MLP neurons of a small language model. Each row is named by its layer, matrix (up: input weights; down: output weights) and neuron, and shows model dimensions 112-175. Each number is 200 + 20 x the weight over its row's rms, rounded and kept within 0 to 999.
After each neuron's rows, "fires after" lists the tokens most often just before its 100 highest values on Wikipedia text that the model never trained on.

L3.up562,198,254,191,212,208,173,218,217,194,210,209,155,206,192,172,199,194,219,193,203,222,156,188,162,175,233,191,185,240,197,209,183,209,201,187,183,196,195,192,217,195,218,238,205,175,181,213,201,177,186,191,256,198,195,183,191,224,183,219,194,177,226,196,207
L3.down562,227,221,193,213,200,220,209,169,204,188,173,221,207,205,225,196,181,194,216,233,220,209,217,218,213,198,207,192,183,227,208,186,191,217,194,227,157,238,173,228,210,199,181,174,217,205,185,226,156,191,220,258,195,220,216,185,194,204,228,204,186,206,227,197
fires after: " E", " an", " An", "an", "it", " man"

L3.up606,214,193,182,205,193,208,204,223,170,210,197,192,191,210,239,180,221,214,201,191,196,171,211,212,196,228,201,214,198,197,185,165,218,236,147,146,203,204,215,203,212,197,187,207,244,190,215,196,168,208,203,169,215,165,171,206,200,205,168,193,178,156,206,194
L3.down606,187,212,206,201,192,207,218,208,209,195,183,203,217,157,148,197,186,216,216,178,181,221,243,189,178,190,228,193,167,201,199,193,198,232,196,216,197,187,160,201,197,190,220,162,234,143,179,243,206,225,199,208,199,185,231,224,174,208,207,194,195,220,218,186
fires after: "ad", " l", " cont", " ad", "est", "l"

L3.up615,199,209,194,197,172,194,223,181,184,220,203,210,207,197,235,183,170,210,242,191,222,178,208,227,225,201,184,185,196,202,227,243,201,166,210,200,234,215,206,195,219,188,194,180,192,207,212,205,203,206,181,225,220,237,219,189,179,223,197,184,212,173,187,186
L3.down615,200,197,191,224,172,169,204,209,184,164,200,187,182,242,228,173,217,184,201,255,193,172,194,204,205,175,221,181,175,201,227,210,212,213,193,164,179,184,195,180,223,212,189,189,183,184,218,222,173,187,197,196,185,220,194,223,220,179,141,188,196,211,188,218
fires after: " l", "el", " f", " the", "ir", " L"

L3.up690,193,193,189,184,196,187,193,206,222,194,182,211,154,196,196,181,171,174,213,230,187,186,195,203,212,238,212,178,219,213,179,218,203,205,208,227,181,230,214,204,213,179,184,252,174,220,198,212,200,165,180,212,225,229,215,199,195,187,208,206,226,214,197,184
L3.down690,207,202,225,200,205,188,207,229,210,201,155,211,180,167,203,208,181,193,199,194,185,211,242,226,223,158,219,210,181,194,230,184,226,205,209,179,186,179,219,204,225,164,192,190,198,193,178,222,193,204,205,199,189,179,218,229,215,219,175,188,220,188,229,221
fires after: " M", " L", " Mar", " l", "l", " Le"

L3.up682,224,202,184,217,236,228,188,209,221,182,223,216,189,166,183,246,218,210,234,219,177,162,223,184,226,217,209,213,177,217,201,214,226,195,210,211,209,202,192,241,228,174,201,273,203,198,242,176,209,201,209,211,210,177,183,229,233,194,195,247,220,217,198,199
L3.down682,190,193,189,225,193,200,162,202,213,155,189,176,194,220,225,188,201,188,203,194,220,215,202,168,208,161,164,209,209,206,183,203,212,219,184,156,224,159,219,197,170,215,166,196,151,184,208,204,203,197,189,189,221,169,196,176,250,209,185,176,197,201,174,238
fires after: "-", " (", " ro", ".", " f", " sp"

L5.up49,202,228,178,184,191,251,212,182,185,212,219,164,188,235,241,219,184,155,203,179,219,221,223,181,242,210,240,194,214,210,174,185,201,207,221,197,218,188,169,219,210,146,177,229,207,216,218,213,193,198,181,213,172,179,219,212,196,194,222,217,196,198,204,180
L5.down49,185,233,230,230,248,194,173,194,200,195,172,207,210,208,196,160,202,200,174,189,178,216,197,219,233,221,209,195,198,202,190,217,233,194,199,185,197,236,187,219,151,192,133,183,188,208,210,191,184,167,177,231,205,191,218,165,181,172,175,198,207,192,224,191
fires after: ".", " S", " s", " in", " at", " New"

L3.up718,213,180,203,189,204,172,186,214,176,205,197,212,208,184,192,184,209,180,181,202,202,247,221,232,213,175,221,190,198,240,200,201,181,201,172,181,202,193,224,217,231,196,161,193,163,168,193,205,188,200,195,196,228,185,197,216,219,164,196,207,221,199,204,196
L3.down718,223,226,217,230,186,208,210,196,224,190,207,231,196,206,233,188,202,197,182,215,255,166,199,220,179,188,212,221,155,226,179,194,171,239,183,170,176,246,210,217,201,195,190,204,215,193,189,190,202,167,237,199,190,212,223,170,191,237,217,215,194,194,189,196
fires after: " v", " in", "v", " In", " V", "ss"

L5.up390,233,226,190,241,225,257,192,202,181,197,185,213,211,240,170,171,201,197,205,173,191,204,210,206,211,238,194,180,203,186,197,236,165,150,211,257,237,206,173,189,239,199,214,202,213,182,207,197,168,178,206,233,195,219,198,186,209,195,177,200,200,177,185,168
L5.down390,189,188,198,220,235,232,219,195,168,179,217,199,197,192,203,175,213,206,177,246,199,200,218,202,179,199,202,175,190,210,201,197,167,224,221,225,194,170,214,192,228,167,183,216,179,212,201,176,203,181,160,187,193,206,209,179,187,205,208,170,226,179,188,192
fires after: ",", " (", "),", "\n\n", " of"

L3.up381,215,219,158,251,250,216,229,189,213,189,187,210,214,173,177,204,216,186,214,204,181,207,248,215,177,204,173,184,215,193,221,224,181,199,214,213,208,188,187,176,233,158,229,211,180,214,179,147,198,192,173,209,224,181,197,208,182,169,189,193,213,174,182,177
L3.down381,227,160,197,224,199,200,197,213,200,234,185,182,163,224,179,176,221,177,196,233,192,182,217,197,172,180,195,183,222,228,196,198,195,188,197,196,203,171,219,171,193,200,172,213,224,167,203,226,181,174,215,188,209,194,178,185,191,191,226,199,229,185,199,191
fires after: " (", "-"

L3.up296,181,173,153,218,214,218,204,157,172,193,188,223,193,218,209,195,191,203,178,210,193,226,204,202,183,188,202,197,180,187,200,188,188,188,216,216,188,170,201,204,212,154,225,217,190,204,191,233,232,196,145,189,182,243,232,190,213,214,206,240,213,187,187,196
L3.down296,167,196,209,195,214,206,229,210,192,227,222,188,202,180,204,210,174,189,195,202,200,228,193,214,184,208,192,235,199,206,186,192,204,205,202,182,207,217,247,183,220,250,198,185,205,227,183,179,226,169,166,231,243,171,206,205,171,231,167,212,208,196,192,193
fires after: "-", " W", " R", " S", " s", " For"

L3.up167,227,218,211,226,200,237,203,217,188,196,216,169,220,198,189,191,212,205,208,196,194,181,202,197,221,182,208,201,221,218,177,187,197,237,184,219,247,231,201,196,188,190,200,175,186,228,229,187,186,234,226,201,196,139,193,208,184,209,190,209,207,202,212,216
L3.down167,211,189,185,247,232,237,207,193,193,217,204,184,215,162,174,215,211,221,181,203,205,234,174,193,230,183,198,245,208,226,207,208,213,178,220,220,197,201,212,190,212,214,173,194,178,209,257,173,211,227,187,155,193,207,238,198,195,199,198,204,211,210,186,222
fires after: " per", " At", " in", "in", " In", " V"

L5.up173,208,224,275,221,170,232,145,234,214,203,188,209,199,190,188,189,203,209,201,207,216,221,204,204,181,253,204,204,200,160,203,235,208,188,229,198,211,200,170,186,205,190,210,213,205,220,179,207,197,203,211,195,219,176,222,199,190,199,174,215,206,258,185,169
L5.down173,207,170,170,189,213,220,201,214,163,189,223,201,173,175,192,165,187,196,198,223,165,228,195,215,186,237,168,180,184,218,188,222,193,213,202,159,237,210,199,186,159,213,189,197,190,245,219,200,207,191,201,166,199,186,238,200,200,176,204,185,202,198,189,178
fires after: ",", "ed", " by", " with", "ing"

L3.up401,167,226,216,207,189,223,155,213,228,187,174,201,229,192,170,194,194,199,209,223,226,226,205,201,181,191,181,243,180,195,197,201,211,192,212,198,212,202,169,184,159,210,219,216,217,209,175,178,188,198,198,194,180,194,167,200,184,197,181,225,205,178,184,212
L3.down401,208,198,213,184,223,196,203,185,196,205,203,218,178,213,179,187,203,181,170,247,187,205,225,181,204,212,167,194,172,196,207,224,183,209,185,177,232,209,209,192,221,190,181,193,186,240,219,237,207,212,186,204,224,227,170,217,206,212,212,217,199,211,196,210
fires after: " to", " in", " for", " by", " with", ","

L3.up534,215,206,158,202,218,170,237,227,201,209,189,208,177,197,227,218,207,201,204,250,200,165,223,215,217,186,220,188,190,182,198,205,179,170,214,194,192,208,228,190,190,181,207,236,215,193,190,199,220,172,205,224,210,205,209,210,191,192,173,170,193,167,189,165
L3.down534,198,181,178,185,225,228,211,183,209,179,184,208,212,216,235,189,201,188,152,205,204,202,191,235,223,215,216,197,209,199,206,222,221,187,184,193,212,200,222,208,202,177,171,206,208,184,173,204,193,176,233,203,229,184,193,185,195,227,225,238,231,204,213,172
fires after: " le", " A", " Le", "H", " w"

L5.up295,216,183,196,193,170,214,151,204,238,195,177,201,214,185,202,217,206,223,173,183,204,196,204,191,200,189,208,184,215,176,203,188,221,209,180,219,192,194,189,170,155,175,211,204,216,178,209,203,191,210,190,227,226,161,209,215,221,168,212,237,199,218,195,211
L5.down295,221,191,224,197,179,204,199,199,212,209,193,196,213,203,215,202,211,199,207,224,198,166,175,230,210,210,195,202,187,222,189,208,226,245,192,242,193,229,200,172,187,208,187,221,190,193,232,204,210,201,203,184,220,207,206,188,225,199,195,230,204,173,187,202
fires after: " ", " tr", " con", " C", " E", " c"

L3.up517,193,158,242,196,158,215,199,216,177,222,215,178,200,184,220,224,184,173,193,199,230,200,225,202,190,195,160,189,184,189,212,214,195,191,225,187,213,234,181,213,173,216,236,217,229,228,214,230,232,244,209,162,163,207,189,160,208,202,217,168,184,182,216,215
L3.down517,194,201,178,205,213,216,220,190,192,194,168,246,206,169,199,207,195,171,193,230,240,197,213,207,200,190,198,208,172,195,194,189,190,214,162,193,195,201,190,217,193,236,189,206,177,198,235,226,184,193,220,200,224,204,175,186,240,163,221,167,214,217,204,166
fires after: " s", " S", "ov", "oc", "s"

L3.up598,215,198,178,173,208,194,240,212,203,182,160,186,171,215,214,219,218,238,234,190,190,188,181,170,190,221,217,145,192,192,215,206,226,249,226,208,212,200,179,178,225,193,206,186,192,251,192,204,166,206,195,213,189,209,174,219,205,221,201,215,187,186,205,197
L3.down598,225,221,216,162,182,196,216,187,216,204,189,205,195,171,194,216,222,201,187,203,223,228,179,170,215,208,187,201,200,167,201,184,217,192,203,186,235,229,192,201,231,202,210,167,210,205,181,180,167,178,190,220,198,192,202,184,233,242,242,196,178,220,178,204
fires after: " B", " M", " d", "v", " f"

L3.up125,220,175,152,202,217,204,224,245,206,219,216,183,178,199,180,183,232,227,188,214,185,199,168,161,196,182,238,190,232,178,213,201,228,186,189,188,177,218,216,187,192,212,170,185,208,201,218,206,197,216,187,221,196,206,232,231,213,194,204,191,205,179,209,214
L3.down125,183,228,203,194,201,211,211,189,211,199,192,232,195,200,183,192,182,198,225,234,232,226,186,219,221,230,205,198,233,202,199,211,163,190,188,210,150,198,211,163,189,199,219,166,233,215,210,188,203,221,197,234,224,175,193,187,205,185,231,216,220,206,183,227
fires after: " a", "u", "an", " The", " A", " man"

L5.up399,173,193,239,224,174,205,215,214,192,181,215,160,214,229,204,201,190,226,175,233,197,208,196,190,243,186,193,220,192,199,228,180,186,212,224,232,193,189,167,218,198,159,199,205,165,209,193,167,190,213,227,230,197,177,186,221,167,228,207,217,237,179,209,188
L5.down399,218,183,208,201,172,168,207,198,248,191,211,214,142,227,189,204,195,227,176,204,217,158,247,211,221,218,210,199,167,211,187,223,184,218,216,214,192,167,215,193,222,189,218,199,216,220,187,154,201,230,208,188,211,208,219,209,190,208,196,166,216,190,196,208
fires after: " in", " In", " P", "rom", " M", " V"

L3.up300,194,202,204,182,213,235,200,210,213,262,228,235,188,208,141,210,199,184,185,175,203,205,207,218,228,184,194,197,209,212,184,254,203,204,235,151,207,204,204,192,164,174,199,203,212,203,220,217,203,202,198,191,214,212,221,195,189,207,227,188,154,189,183,188
L3.down300,205,179,199,175,212,217,218,169,170,213,203,174,195,193,250,198,183,179,180,180,202,214,168,211,188,205,208,238,207,210,193,184,195,220,141,203,183,195,178,173,194,194,222,170,230,174,218,216,201,231,191,180,223,192,156,188,195,215,233,187,182,205,166,222
fires after: "s", " S", "z", "k"

L5.up713,173,184,172,188,169,188,200,234,174,172,179,183,196,199,230,207,169,204,176,174,199,199,195,194,208,203,226,188,190,215,174,221,175,218,182,196,258,224,186,194,183,205,189,192,194,203,238,200,143,191,174,213,206,198,191,170,221,178,218,194,189,186,171,204
L5.down713,186,228,181,234,233,179,221,226,191,191,190,200,212,154,198,200,199,181,214,203,164,212,205,204,195,182,168,182,198,209,197,195,194,228,200,223,183,204,219,196,211,204,238,217,172,213,204,192,199,184,180,237,196,227,204,213,184,183,237,211,234,216,156,221
fires after: "\n", "v", "p", "ot", "ens", "en"